Weights of a small GPT-style language model, trained from scratch on English Wikipedia: biases.
MLP neurons of a small language model. Each row is named by its layer, matrix (up: input weights; down: output weights) and neuron, and shows model dimensions 32-95. Each number is 50 + 12 x the weight over its row's rms, rounded and kept within 0 to 99.
Before each neuron's rows, "fires on" lists the tokens most often at its 100 highest values on Wikipedia text that the model never trained on.

fires on: "i", "ili", " N", "na", "a", "idi"
L12.up719:62 39 66 54 61 49 77 32 61 58 49 49 54 31 34 61 33 41 38 41 61 30 48 63 51 54 59 60 72 57 70 58 49 59 51 60 27 61 44 56 63 40 62 40 56 46 36 63 54 75 55 39 38 49 52 48 23 53 61 48 39 80 49 58
L12.down719:47 61 60 51 54 58 23 49 58 47 49 59 56 32 75 41 70 61 43 55 53 51 70 66 41 43 50 64 40 51 35 43 47 58 59 45 81 40 70 50 49 66 22 64 52 50 58 50 69 40 42 52 53 48 46 43 63 59 43 42 46 35 50 52

fires on: " |", "l", "ac", "í"
L12.up1410:47 47 45 48 66 44 64 42 19 48 52 43 77 41 64 44 46 50 55 41 66 39 67 57 55 35 19 45 57 63 53 62 27 50 37 56 56 71 40 39 46 52 52 37 45 42 65 64 54 68 60 40 45 48 52 63 52 29 42 64 50 56 41 39
L12.down1410:59 49 52 74 61 59 51 38 23 44 57 60 67 43 56 58 57 47 60 46 36 32 58 60 69 42 32 42 58 50 66 62 39 43 41 46 38 51 33 43 35 52 54 51 60 37 74 40 60 58 50 45 63 40 38 56 54 39 54 57 51 35 40 31

fires on: " between", " both", " Northern", " among", " Western"
L2.up493:44 45 30 49 44 52 52 23 58 49 67 53 44 44 64 35 52 49 48 63 57 45 55 54 49 68 48 57 48 59 47 69 32 49 50 52 49 59 59 43 68 43 45 42 59 38 50 43 65 62 65 70 34 42 43 65 64 47 52 58 49 43 44 64
L2.down493:64 36 64 40 36 55 64 44 54 53 59 53 48 33 56 33 30 89 53 50 58 59 38 62 55 35 27 67 42 57 29 41 54 46 58 54 38 38 41 16 57 27 45 59 43 49 59 67 46 55 44 59 54 48 38 54 64 51 39 76 43 33 59 62

fires on: "ard", " Athletic", "t", " March", " Ros", "|"
L11.up1443:62 41 52 49 44 35 41 46 63 37 56 33 50 65 68 48 52 55 59 44 40 59 53 47 66 71 26 59 23 62 44 55 41 57 43 52 62 60 43 55 62 60 26 44 37 62 54 46 47 58 45 42 47 46 74 71 48 64 36 48 52 61 42 35
L11.down1443:56 47 51 55 72 46 48 60 55 51 39 68 61 47 32 56 46 54 28 58 37 34 42 59 73 31 64 72 68 50 67 43 60 31 39 37 46 47 40 53 40 46 64 45 47 47 27 39 62 33 39 70 49 60 16 30 42 49 64 53 54 56 57 45

fires on: "land", " improv", " recorded", " Tour", " tour", " production"
L3.up0:50 51 58 41 61 42 50 36 63 56 67 56 45 51 00 46 93 53 41 57 52 69 21 67 63 38 40 32 55 40 62 56 46 42 33 60 44 58 47 57 63 61 64 63 70 31 40 64 40 51 48 57 41 26 55 41 56 41 51 60 25 43 43 71
L3.down0:25 42 53 26 30 38 70 50 34 40 45 64 40 27 54 49 51 44 45 43 45 53 44 42 58 28 50 56 47 56 55 59 64 57 54 44 38 44 66 34 70 50 46 46 31 46 55 39 46 34 45 37 62 71 70 69 51 36 47 50 57 36 51 52

fires on: " G", "L", " g", "G", " \"L"
L11.up1114:55 39 28 55 31 58 46 46 66 41 52 35 40 33 26 67 54 56 39 32 58 34 48 40 53 77 35 29 50 61 63 68 59 34 55 44 37 30 59 23 66 24 70 46 42 40 54 49 49 50 63 54 60 60 34 63 38 46 21 54 54 58 42 21
L11.down1114:67 35 62 65 60 42 40 48 52 36 70 53 54 49 39 48 47 54 44 52 63 55 48 53 46 53 56 55 42 64 50 54 62 57 42 48 39 37 41 59 32 56 61 58 46 45 57 44 33 62 64 32 63 61 69 37 52 27 51 45 36 64 26 40

fires on: "L", " Le", " (L", " Ol", "l", " (l"
L12.up778:63 59 65 54 49 51 43 55 52 59 33 37 14 50 49 46 48 48 52 67 49 37 54 37 77 51 71 50 35 51 52 54 53 56 59 52 50 55 52 55 54 42 48 42 46 46 21 65 41 34 64 38 54 50 41 41 42 48 48 53 30 44 39 34
L12.down778:30 37 56 71 44 64 64 48 58 59 63 56 56 56 55 42 50 41 49 30 35 57 37 35 49 17 58 71 47 69 47 51 58 49 55 52 38 53 20 45 56 72 38 63 50 53 65 50 42 61 46 52 67 61 38 49 79 50 30 49 43 48 61 47

fires on: " E", ",", " of", " a"
L12.up646:64 36 46 48 44 49 33 46 51 36 67 48 55 40 50 60 36 48 36 49 46 45 51 51 51 67 48 50 54 43 61 43 74 40 45 33 34 40 46 28 65 24 22 51 68 49 40 55 61 59 65 46 59 46 65 51 39 47 58 28 50 35 63 71
L12.down646:31 43 39 32 41 63 40 35 54 33 74 58 40 39 44 63 51 56 34 41 36 80 68 41 71 47 50 56 65 49 60 39 31 54 38 51 42 74 44 49 58 47 39 50 46 37 49 49 46 69 65 58 44 59 61 44 50 59 36 53 43 62 49 51

fires on: " inter", " c", " un", " Un", " Ex", " ex"
L12.up255:38 57 21 56 40 66 36 57 72 50 64 47 52 41 40 51 35 45 71 46 56 59 58 46 62 48 25 42 60 43 46 46 55 37 47 42 56 45 42 35 59 28 61 73 64 45 39 48 69 38 45 18 40 53 31 45 45 41 63 52 41 44 56 72
L12.down255:53 46 56 52 38 45 34 48 37 61 40 49 70 41 46 49 48 60 60 54 50 50 49 56 27 50 57 59 38 65 40 42 46 43 45 52 60 49 57 50 43 55 25 57 61 52 50 37 48 52 31 62 44 58 56 73 42 46 59 37 49 36 60 65

fires on: " =", "\n", " would", "=", " may"
L11.up1121:58 54 47 45 31 44 34 48 39 49 59 43 53 52 60 43 42 60 58 49 38 31 60 54 63 45 51 66 72 67 70 36 50 49 26 47 55 33 53 50 48 54 44 42 52 50 52 42 53 32 52 50 49 46 45 54 54 56 32 53 27 37 35 64
L11.down1121:41 44 51 55 54 52 51 49 66 52 46 55 54 54 48 50 54 57 67 31 59 70 48 54 44 28 52 42 37 34 42 56 44 41 64 61 39 62 47 49 49 57 52 43 59 52 42 75 61 59 42 51 39 37 51 28 29 46 28 47 50 56 61 42

fires on: " also", "ey", " December", "ect"
L2.up853:55 73 31 55 18 57 33 33 39 39 53 51 69 56 64 51 46 51 41 46 58 58 57 28 46 51 30 62 59 51 56 68 58 64 54 55 38 45 31 27 65 44 42 73 42 84 71 56 65 42 50 67 15 49 44 55 64 50 51 14 50 46 46 67
L2.down853:50 29 55 63 73 60 65 79 17 60 37 44 63 37 23 50 33 64 69 65 31 45 41 45 69 44 68 44 45 40 40 32 61 40 64 46 53 65 66 67 37 49 45 30 22 21 48 51 61 65 49 46 54 57 44 55 50 63 36 63 36 49 44 30

fires on: " 3:", " Al", " 4:", ":", " 5:", "\n"
L12.up22:59 39 61 52 39 34 28 51 42 54 49 41 35 63 62 55 38 65 54 57 52 52 70 45 66 69 52 30 42 45 39 65 62 69 69 62 48 50 69 48 40 79 38 44 48 24 53 58 50 33 53 47 71 55 55 61 21 54 25 69 38 38 22 45
L12.down22:31 46 54 55 61 55 49 61 59 47 57 47 51 47 43 41 52 29 53 49 67 62 31 61 49 65 66 44 50 65 63 43 50 67 42 61 45 49 35 24 86 46 50 63 60 75 56 47 46 40 46 33 42 57 26 58 30 52 65 62 47 50 41 31

fires on: " H", "-H", " who", "'s"
L12.up984:52 74 44 51 47 72 26 37 29 48 41 59 35 32 45 57 18 54 49 50 28 54 54 57 41 53 70 47 38 44 71 28 71 71 65 35 43 57 57 56 45 51 47 44 32 60 45 47 39 49 72 52 37 57 48 64 49 43 58 47 37 42 64 65
L12.down984:43 39 34 22 34 40 72 69 57 58 46 28 64 58 73 50 56 47 47 59 50 30 33 48 52 47 50 47 68 55 61 61 44 51 45 44 56 37 59 44 60 58 57 49 46 57 57 70 31 72 56 59 57 43 48 71 52 63 52 55 55 43 34 58

fires on: " before", " on", " cell", " 190"
L2.up8:57 62 25 52 51 32 21 45 60 43 55 61 47 42 67 21 59 36 60 56 47 48 50 27 36 43 44 17 59 47 68 73 41 61 32 38 47 36 72 63 59 80 47 50 57 57 40 45 45 53 58 50 54 54 45 45 49 41 25 33 55 57 49 52
L2.down8:32 35 45 59 39 48 58 81 43 47 39 42 58 39 50 40 64 47 60 81 78 49 32 51 65 57 72 62 38 56 42 31 69 66 55 27 38 42 34 54 23 67 43 38 32 51 57 51 60 49 49 46 58 32 45 51 62 52 41 57 34 29 50 55

fires on: " who", " check", " whom", " taking"
L2.up545:53 57 30 60 53 48 40 01 54 64 50 40 41 50 66 29 50 43 23 58 60 56 28 47 54 61 44 45 42 49 57 80 58 54 55 55 62 54 57 32 46 68 45 42 68 49 53 61 58 49 55 63 44 73 51 69 41 62 47 47 49 62 82 68
L2.down545:60 46 32 67 55 59 61 57 39 67 45 48 50 65 46 59 56 57 57 54 66 46 14 62 38 62 50 34 60 59 41 50 47 51 65 37 46 45 37 26 37 78 61 36 74 52 41 64 36 31 53 41 58 63 53 63 68 51 68 28 29 46 71 34

fires on: "g", " (201", " 199", "–201", " (B", " \"B"
L12.up1330:45 64 48 60 63 38 57 59 77 47 48 57 33 32 42 63 53 48 47 45 41 42 54 44 62 33 56 54 50 39 39 69 81 41 49 31 59 71 26 51 42 48 54 34 55 40 52 70 61 72 66 44 43 42 48 30 33 51 51 46 71 55 36 49
L12.down1330:44 47 59 71 54 47 48 55 53 27 62 58 46 50 39 67 46 43 54 62 49 56 62 53 37 56 32 45 49 76 62 44 52 54 38 40 69 50 53 56 30 44 45 49 45 50 40 36 67 49 39 40 74 46 32 36 64 57 39 24 31 62 61 54

fires on: "E", "g", "eg", " c.", "on", "is"
L11.up576:36 80 48 67 61 47 65 28 44 54 45 71 54 57 47 46 44 53 48 40 49 44 53 47 49 48 47 58 38 56 70 48 42 43 27 45 40 39 54 57 33 57 42 72 40 47 40 51 56 28 57 58 59 31 52 39 62 39 47 63 54 49 56 47
L11.down576:54 36 49 48 42 42 67 56 60 22 54 37 48 29 57 63 60 42 35 24 57 56 52 65 23 46 39 55 58 52 49 41 48 49 67 68 62 42 46 56 43 59 65 23 54 55 46 33 65 31 47 47 54 62 36 43 55 55 44 41 52 55 31 44

fires on: "w", "pe", "e", "ized", "se", "ze"
L2.up630:59 51 27 55 46 69 64 22 50 42 63 72 40 41 49 27 32 45 29 59 29 54 69 46 43 63 49 65 75 60 46 89 55 47 50 28 39 52 45 55 44 28 51 51 51 42 62 44 64 42 50 53 46 67 38 71 65 34 50 40 44 53 67 68
L2.down630:39 39 67 37 27 50 44 45 34 64 32 35 67 65 53 46 48 65 75 62 44 54 38 63 54 50 44 63 64 59 47 53 48 55 64 35 45 42 67 58 64 57 43 42 56 60 52 62 47 60 54 50 50 55 69 46 61 58 34 40 40 49 57 20

fires on: " H", "u", "r", "ir"
L12.up1347:42 55 37 51 52 48 58 62 51 30 31 35 38 39 61 67 36 56 54 39 54 50 38 45 50 67 43 55 57 69 58 45 36 63 57 53 64 44 58 44 53 53 56 44 44 39 72 51 53 32 42 39 67 35 48 55 30 54 60 49 61 25 39 38
L12.down1347:46 45 41 70 63 44 48 51 53 29 36 73 50 45 30 39 33 42 48 33 43 60 69 49 56 28 39 56 30 53 30 44 32 61 64 40 54 50 60 46 48 41 57 61 47 46 57 57 52 44 74 39 43 71 49 58 54 33 60 61 34 72 48 53

fires on: ";", " ", " a", " that"
L3.up1201:55 54 33 50 42 40 19 69 50 35 49 71 39 41 43 50 45 40 44 52 33 45 51 51 50 62 48 53 54 46 64 72 36 47 48 56 39 64 46 65 51 58 48 63 51 47 61 42 59 46 49 46 59 62 67 47 44 51 76 50 53 53 77 48
L3.down1201:66 37 33 26 48 41 29 31 63 68 17 64 62 67 35 59 64 41 48 50 58 43 59 34 60 37 68 37 65 46 43 69 35 51 42 51 43 66 54 41 47 67 42 58 60 52 45 44 64 40 58 55 39 40 44 39 42 47 59 68 63 51 45 71

fires on: "it", "ol", " over", "et", "ot", "is"
L12.up17:40 64 47 53 50 37 68 47 56 46 58 48 47 65 35 65 56 38 72 60 41 43 44 59 47 59 35 54 38 62 63 50 59 48 43 35 40 34 45 58 48 19 53 45 41 40 55 51 82 43 52 64 44 21 48 69 52 25 62 42 48 26 46 49
L12.down17:65 43 54 97 46 45 43 41 43 47 42 54 55 40 66 50 60 36 49 41 77 42 57 55 39 54 48 60 61 41 39 57 60 62 44 51 42 50 30 58 71 56 44 43 62 70 58 59 49 55 52 15 47 62 54 23 57 62 31 38 64 79 45 66

fires on: "ly", " highly", "ally", "ically", " century"
L11.up1515:66 53 36 46 47 67 60 56 67 51 56 61 39 55 45 46 41 44 37 54 29 27 60 31 69 73 37 57 40 60 62 44 61 60 51 49 62 42 67 41 49 54 55 29 73 42 47 49 66 40 50 50 41 25 48 55 39 39 61 46 57 64 47 42
L11.down1515:60 68 55 88 44 48 37 48 52 66 47 49 29 51 40 46 45 54 47 39 32 28 68 40 50 50 42 59 40 62 40 50 45 74 51 36 47 51 61 24 48 58 35 54 62 39 60 55 70 26 61 67 56 44 50 50 40 52 40 46 33 40 32 62

fires on: " f", " F", " sc", "f"
L11.up235:62 57 27 62 50 52 65 36 51 50 50 42 39 36 45 54 48 51 46 31 48 46 51 35 59 42 49 72 63 68 44 73 51 62 33 48 58 29 59 38 71 56 50 46 30 44 47 48 52 31 74 50 52 41 54 48 63 47 59 73 52 61 44 28
L11.down235:43 45 51 75 47 55 57 56 51 40 68 47 59 54 44 42 49 61 40 51 60 53 34 47 42 67 30 45 53 46 51 48 72 67 54 43 58 39 71 43 55 51 21 66 44 76 45 33 26 44 47 46 74 45 31 41 67 47 68 40 51 56 55 36

fires on: "\n", " et", " Z", " qu", " (J"
L11.up1219:66 52 42 54 47 47 33 55 54 43 30 47 42 32 52 37 35 50 50 42 30 56 58 47 64 70 39 43 47 46 54 44 46 54 52 40 56 62 40 40 43 35 45 29 44 37 53 41 50 26 73 49 49 36 44 54 47 45 63 37 44 60 50 53
L11.down1219:29 48 74 92 41 62 62 38 40 50 32 43 48 78 53 69 50 49 52 34 39 55 26 52 70 40 68 56 56 70 24 49 52 39 50 68 43 41 31 67 34 43 70 68 17 58 45 69 56 56 55 57 45 64 30 61 48 68 52 52 34 46 63 35